MLP neurons of a small language model. Each row is named by its layer, matrix (gate and up: input weights) and neuron, and shows model dimensions 64-159. Each number is 128 + 24 x the weight over its row's rms, rounded and kept within 0 to 255. Numbers have three digits each. A neuron's up and down rows have the sign that makes its largest values positive.
A block is one neuron, or neurons of one layer that tend to fire together. After each block is what it responds to, as a language model described it from the Wikipedia text at the highest values.

L5.gate8:090157125114107179154110160157110112177146148136112142111107065144150113138143100165108152165104163119116166136128157123148126075110137131136094128126128111138119131146106129047154140130098147121135107144116131103111107143142160128135105142127114128149161166127108135129120133112131067119
L5.up8:159143122128160109114125114131112087114105155072137123155120104163173095143128130114136129157163100115104130118091152173134093117095115140127136125124161138107118129118144112118121107128140152149149147090103126126200159135129126104066167097112109150133071149189150121109146082192090160107
L5.gate135:063132138110140144090124090127121098125121132105100130117145137118117159126146103154114108121125108140088163092079141127100133121159135152124109117167103085145132124112115153114148144157140074152073112145141121134173090082134161099155116157157109153101131121113121144168088120167170119141
L5.up135:132128100121098142142140095120139092115162118102132087150118078087127135089136153133099099170116140130142106148139160128099121115125114132148117139129091088153189107094091106113108127109139102156146148128124109116119125110116125154113081149119108141148120122105133109160145133102151163153
L5.gate158:100135140117118113130135108100145135128155098162139154093146111128127068127142155129093146147133131149128127143112144127136139166121175093154192116174098131150102124148110131112100146111121104109149136121138136109149092110131109161111137108108098131135181067115133136096108098105151146079
L5.up158:117124113142152154138113139157109195134177127157132151121154110116121134105127139122121139115116166120164136108123157091123154076134113134096122142132125135150186106194122100153117174185135098118118134124175092109102127126156100119143088168129071122095097153103092132127172093078159157147
L5.gate301:119102117112096163134152130125114128091100150103119137154108093111127130165139136082136112102100122109132187142113150082093141150127145098113154117136095135129112141124159148121099135113098120117143074142154126139126169151134148115117103143112140108095165133139111129111150066104146175092
L5.up301:108116106111118114129152096118121119106081135078128183167118108136139114167162130138106133173090135145097139127123137131146147145114124156138146138140124142131155160144128113128103101111128129103121070140111115122091127071135165167125170169133101138106152125153136158192128120123152171152
L5.gate338:121093142139147132093096112126117125152131148110081148127145115130163115098179153122147117104156124099132134173093156096108111135170112115093143090101168128142136117137116095148115174113112136112114156121129126125119134076119108122092137079142073150155128116163137095110108123157138153137
L5.up338:139083099087111137113129118150172098139160084110121150118129114146187141096130119113116109075166128207132148132093138146085115072198138138132111077128141140113111111145136075117124128178164092143119147149152123145146135130143119147125080081146082144144109144150147113128157135160167107159
L5.gate374:114121091103147098137139116142124140094146123169095120124140116108168151101129129156128138112096083157150120120115134116096126094129117074133122102121127149111146148060115106116098104082114113131099107111128107135074139135113149087118120123156102121119159144115137129107136139175116124124
L5.up374:136120150109092097141120156117156098120163145136148115140117102163152104132099115078129136117150129151140124132106113122109195120136134116092133100091175150117137143162138140165132182140120095153118161124113130134124121143105161112149114126118125110121144119123118140122195181160162124123
L5.gate418:091149135161063148166113139143154132130138144137136125104079131145086114132133160137123119105141115120101162149132086149129104098097110108111112154091100123141188107110142161116138112094154132165076134108135113157176087154129093127122118146128075122095139118120123123112194122130166102142
L5.up418:104109116131091125146122141110159138106113172125152119141177161113124164106102077101103109123102139127110177105131122163109105144100149142147112133122115116104116131101107100166118147131102146125118147128133167146158133102124124136082150091088178150117138139133139101119160130114118162152
L5.gate754:124099144152093089129156091118139125152142175134099151163135092098128140143123119146140139133129104105127155104123083116084153117158128151152067171132095116126116145130107113126139142125085141167130130105134116134113127141141160127153154094112106174151112143124162163162124111116131092135
L5.up754:107147151149105125103174148120114121111143097106119107126160056109094075098125133137117160093082143136129111149130153132144133104170098127140109147119127089173163152145163121127156151111088143141118127140140102093107155114130090142108134120127131157122155124142139114098123131120135139144
Incomplete word-start fragments

L2.gate618:120105173158125148096165124081096172159133134091079167157169094092139117130127129135123115109132125120099175103171111076153129133150093134137132128120111102139158066112126129112152134122115179118140109145102108130134119094160141120152126144150100097127131113148147145136115109139141122080
L2.up618:114160126156168160143164119092151170157117177174129144133139119126091156148134151154114080061102109119139112132140099148166148173142149125112160118144134131139107095138126150148165171130154131114142117102125145134152134124130161114147115103114136165103150108134157150118144136121122180164
Word-final suffix completions

L5.gate16:106162144145146094089145106078137106166124121097110183173091128165125112120146102128141153107117149080118119093122142098098142137143122175138061133141079104138135120099129142101156137150116150126205177129123105108142082117078146141143134107118115150097148103152135137130158080132083143106
L5.up16:114147138135178132141129091145132129137104152144130157134108124131179109120117152085131120116157064155118169147121111121128143133127125136118155093150118125158130098094099118154062163125160122125133136126085137106108115170123151141119149116129129108119136117140124146149113103143111155109
L5.gate57:136119108112156104143133114144123127132082136101100136161132148081122126142163111152119127113127143158119159109130134177111083109090146149132128115095139114132122089108107169148139137155080143087168132071068112121143108143105125125160124125148110133106146090111127158109139163159119130146
L5.up57:148134141097139164106109121142157094157120170117100130131113135146172116093142142135106114054168161130149142121131107110157156104119129142127120100157121103151132120113090203107116094121110100092147105108125123117135107125146126135120096101143142129129097130142067142088118107160128104123
L5.gate106:145117140084164115135118124082158141131132178146108149106150151127179123121133171095138119094142120139130138079141089126132119109133166144165135134161114115088165115152123122145192113143110157140108143150140130122124152164129132132107165132150105084149142138127171132179061127186113116184
L5.up106:140109150126146131185067129125124128153122133132144136159136119155174094099113132078086119186100137127124111106133124112141110110154143102157118097140137144110138133097095202142187135147132115136139096111127141166119110171101131117154120152144166116104151163140146140159137159109104150129
L5.gate171:125122147164093142140117121094130151135098156119121099104125123083143136139141151112107139151111118119140118111101118134134108137141104155164100128115133079147097140137132083144156109092102157131137120092093129128146161115127144122133148144155122115129122095104127097128125142147110108117
L5.up171:115150112118134066078127111133148094103123163155108144162135097178151112135132144104116096110113154120128091135087098099126105124148122146126117119140092141143151113127130128138135120135141141107159163141094108126094155122162142103157167119091110107127149148167134159137142129135130169118
L5.gate314:113132118167128135084154155179149107192119119115118144146167166119168133099139159084074105123173102122129142124144109122147124141164144155136153124143134120139116113083079126154120141135140152115130157107150140103146130095140151128146092140124122158140127149138098143135153132121163140113
L5.up314:140126135127159134077092172115138099149101124095130122131109127131144125157120137137096111118115152112121145140106149126104156102152105144171105111138160107135109112107097133078146113136152139097098124110109133132093139151125137071143146112078135176136091153150127124132147106166125181097
L5.gate561:102152112105182128094117102120152164106084148133106127129080113096130144109127119112121107116129073131166158133119148168090125139092144113141111128106112127130160151156095129101122113105092094146126112093110087129140138065164154154122150155135114145140144120112099139133095089167130162116
L5.up561:131160109131120153196169107166138103133117050105158150155122128157139153145140174138141154141144115145135102142115114146137089126138148134096097113103134135125105134119113118102162122134127074091111186168123120119130120154113123124093113098121133166128135147142096118133156088161101102109
L5.gate609:115119120129161139082146189114150121160068138114093147149107108094179141115123097170132121120126118139115140129146145160126100106133138154103111134097126107135129107144107151134137123122159134083112121129106100124173128119143137138172141182153120171182085135110108103114154136153180141116
L5.up609:106108137129149129131172114119150104139139119106145131124096141111129129126133176114148120137109135130103179153147160161110150170157119156111086147087171173143107102124124126136143123134094140088113085095120138102135183079142159152111144132151096113096109130077125110152144110151138146134
L5.gate755:120147157155115135110189147117135127115124138087097123133140133106160159068156148123102099110150136175130133106129177172124094126091118156138136142092188128140089130139138156117094131120132119138103115144136098135139088121157145127149116108188122154151102121119128140118169108194132130106
L5.up755:111084123145090127163094116101125139115123151128136128136082151107134112104167108122181142076145133117110143133154118139108120121110113153099130113144157167139115123115128100132102116110075141100115082148102131152071110094115149170134109094103052126095158139187165128135144125172134135157
Early-life heading completion

L2.gate412:117073096130124105094128096127136095183142111140081135167168148145163125129161181140113152105091144110145137121147150106126122148176150123108125101131132124166109117159132132117146138103125134152127126132180175135143115139133156122134113187144154119109185130078159117148124135145098108135
L2.up412:115127164106161106138089118108111141122118114111118140104176135101112100107119104114143130131096122160097168123097128099115128159150139152125152112145127130134168116148123151116184132144083134112141117141139107062203119123143124135141117155139101148127137142127134127117104088129132098093
Word completions and "to"

L7.gate93:130172113192080099147164113126133058121125109108119107152121132114162128108152149134125112122127155091101114112146085148117132108144110111125144143124135104128138131165083117109137170065113131143132111134128163137113090099158128128151127135166145160147119098146143107106127151168107126117
L7.up93:124129117116128075120166092109115091106130117136133133116122116120132113091113100143115097117128115137090114095111126162139103130121135145095115105129199119170139128147146158127125119170176175103193124132090159163176149120169145129099170109155136111142130173132117111126125128165119160147
L7.gate106:121111143137103095171092161146136093112131174117098138175144158089106177129155162128106114122089123125104117138114138128115115124147145133088091110159128104116113127129113132116142168116132145112137106113087175141125131114092133182107100109128118090134141109114091114147130131141149115104
L7.up106:120110122135110125135125122147092093126114150130109107165144085128138104168132126137111087165165126090107112116165121081088192143135093144133107119145121142125155138132117126144155166136096161150137129105129104081158152098140098186138142168127141088125169121101084127138136109094141146074
L7.gate133:109079116138112100145088112120148129144092092150118119123080120116122136106159113131143091151128127101136142113108117127141174130140143175130121101124093126136085144108100158136139169118113130103143154136125153098153119127147130126103190104183131158089160104118107126124153140169140122106
L7.up133:109142138161072110103109109125151117163095101096140124114152123141139103107136071146158147138111125083088089099129125137112179130124109109123118154175135106129133137159117076159141143166162158144159156177080116098149137169120123108114170124138124107127153132115116128146114119165125103136
L7.gate157:128107109127116103127135119125188141094094161177116130126156111122169136097148135100158120133146079091088156105151124150139153157133130149151098096123137147160110088126141112122167168182091107163114133128131144106114118088116144087129131138185118194113148107173131157143099156115176115109
L7.up157:155118130142105121108129103126139093144175166134123105166114146090136134142121143119121140135130111127106067144145087132081120145140123127154157129107122098158134099139054103156160150116124131116154125153122189133171141107128078118081154106139141118135179134126146115115139167118139133063
L7.gate159:174093148209113121115102135158119135145110139137104120105096099112173130041146163122142128119147131098125155110133128184126127137110089141117104179100128119159107089120099105144118132144132178134202106120122102140109137127156143136117142117111154115094090110125126110132119150123107144149
L7.up159:122123127190113104087153134124138132130103160104105113127098119098151182109150125119126127124111151108130165137130154110118131115123104134138105122094155115147135122132092103079101142135163115084169125117098109156108092132109196114154118125136123143101119112125091125113120129146156116152
L7.gate207:115124118131065108137112118157160137127107154140111113139109119087133106156135121104122143116119092113069111124122127096134160094123139110184125102114098135161105139112098126158124146167131127138148083189103152143172159135105121125131127132164075112164182126137112122127112150095140137099
L7.up207:152131156170119137178171122146170122133088104088135120110142141120116111154135108160146101105109110167153115087142132122108144162184146178137160125119161129110104128137139121120159154167113136105149105142111164161092146203158083116160129145166150131136142126109124093113097142160158126111
L7.gate550:135102142192120087156150126148154130111117130076108137133123115089149154107144081140134150114131153155115109130103110123161128078149161115133121133124116107146162098145109138151099157131064130112156090170101147102096086127098135132176091099168107139122153102125136128134164118140110126119
L7.up550:136148142141113120132151131137121111141112119205105125127119134124149138131123119143128087081167164096101128122130096125110120164112121153106097073172150097143182077102049097105121170115174103109150138128129138138153114141151150126119112102136107123126062152160131150128106084129132133098
L7.gate703:114065194136139111135127124152171121112078106118105131138132141086138137109146144098110098124087136122108126114111105132121106095136099123100089159156158118147179075091119092122145104124144139145122130094124126082115108144108165124108132135137157141140105177146115106114114075126164112108
L7.up703:122094157168139093113113122174185139155094139096118124137116094089172106084143138144158129095090141118082140107092142135123102116124098116129174138143103111140177105112133113115128138131126178143141122116101114103114102116153112142138167109145115172141128129161143105112130086123152160114
Ordinal and ranking modifiers

L7.gate120:123169139139142128131119170182148112126113127123115113118135154107126165124151117155160131134117102126139083129150112138099122117162107130103087134133134090142101166131119159173148172125169082143162178090141133166135171154077095136132124110131146119182171129082101152162136163112137117103
L7.up120:142165118118132117088139120093148121121150080109126130140114150142102149119130117127129169130169090118103138134101112152098137104129119140145141152118141111151163166082152134130070071142161099155107114105118119130090148166130126104145111116099139145121170132133126139154092156130083143137
L7.gate231:099104108089146122167117145124152111144104133129119142201118116134134119136151131147133145147146091108039148138123128153120099110132125082148131162097117137168143126147136147090131155121132150133128121141130155100166152121145167129124155092125161078125193165180091162169105141123165123118
L7.up231:147080132072113123088134120146162095107109109110112135154155176116108152136143144070140124126129126123067108120124095156142080091125126113097128134131151122163125118138134157093161127130154129132119131111104158108131135104136138107120130131117157116147135149178153162156116139117089121145
L7.gate398:104081142095173081154155128116137144113091125102119102161162152086115168136136092119125124098089080132139130120110092150113121082092133069087166120143152091128174114146135159118147123091152097139100133140071111118135090101118139153126075115156098127130140086173143165101156097136124123147
L7.up398:123117129091147089146123116102133110165149070123127135149099118151151119146133120152111148112136130147128133089149170121102152119140106166110129074170138116143111104128137175173135130127069168118127120145160170213157102144105139098161121122121145134091138135128112147170145172110133133115
L7.gate432:129127097119128137071137087141124148113105108096124125123127102143154158098146101158155145129145125110112180115087109175110110113115146130092141123101098097144111119117179109130182133144104111131133113120132109117118125101143124154126179148135168143127174107122129148167150113137138123156
L7.up432:116112094121137150062147108102104105083160125135133133135116118117126122146109078111089134162116148126144099127155119113154127139132126136149147140138145121105127171131155112087140141151116112092118123111097140139082162147120149112146117105114114125121136137079133167185138144072067098098
L7.gate456:137131156154119122130059134114182163093113089131095141113067123126153116148161142156118167077115122153125154118127131141094132087130149112149113098126117113117087186135101139098121174131076089110141093132164132108126143180112110146187123123097119126109160143119150148165112151149144077127
L7.up456:159142129105128129156133160141127112152141087103124090102107172139117131098120154169118117092135116159118129122078068112150114105163128131123105156153147103116141159160148139111132121115104062123095157109079201104143089109113148100109094134162118162118149151140111102149134143120137084093
L7.gate498:146161115144105126099153179136093165137144084136109151136107113121136131073172133105132129141126152134130147125145106159108152147131114118127133138124126086139163152135135176127136112145149147170127098132166136096129115108148128140132139166134136126107093140144141114161111137127155126154
L7.up498:147110103099153175132110137126114099124147071143139135148177141134110138128123110094108184151119110168144139135085144119171172140120144117160121141093113119102146139133156109140184152098122084155103146102165116106165155112124134093121072088132157208157112131104171121144076117121134149117
L7.gate645:091148143129124154155115133115173111135131117129122148137151107142144115091145136130134160177146094102133142151174110100164134177157149118114128169110108167116154111092129140154119168138158132121166118144195175113099122151101178120138165100133132149141185105105112175139131137103113095094
L7.up645:159109124136140108162120105109159162134163131173141109110135122131122137080128118137134166165123084128130163128125103131118100142142113154069135120121125132132140138096128166105154124152123095128119137157145126128127142087078124131134170082165123144120191153109151132132158167102106129119
L7.gate692:162115174106124146138133128129141123098120120117113139149149120134162140086141126081133160162128103154071110151113120192156127139107126177067111127161129099140161133130167180110167131111072082120105138121094121134129124114116127097132186123133135151113159131131134165132152154113101163105
L7.up692:083077164133146127113132144142172098155175133110115152186162108113169153157139142153102152137130126158069133137141101140134152161182118112135125136132084121166125123113122166102162118089108149122122136085148127131110140132097178157121176105107127107134189143141099148188144138104172122109
Mid-word fragment tokens

L2.gate626:105146122115128122114149123098135164114137150137107107136122148121136135110139108133152129121095135123129167125098121102160103075131122131115111136154107119128135149088130177129095114104121125153109107160119133107110098094112170116098113129162121122133155113112159150155179121118170116141
L2.up626:081144130111111147121164135134154133132119148138123110142072114136151175138129130130156113136083123156144142171127115101116090058116122137156121113181130128132187119103108100080147151107143139145122127126124147104130124160139110153122074129114124135145123123140163110157169107112121102128
Mid-word fragments in split words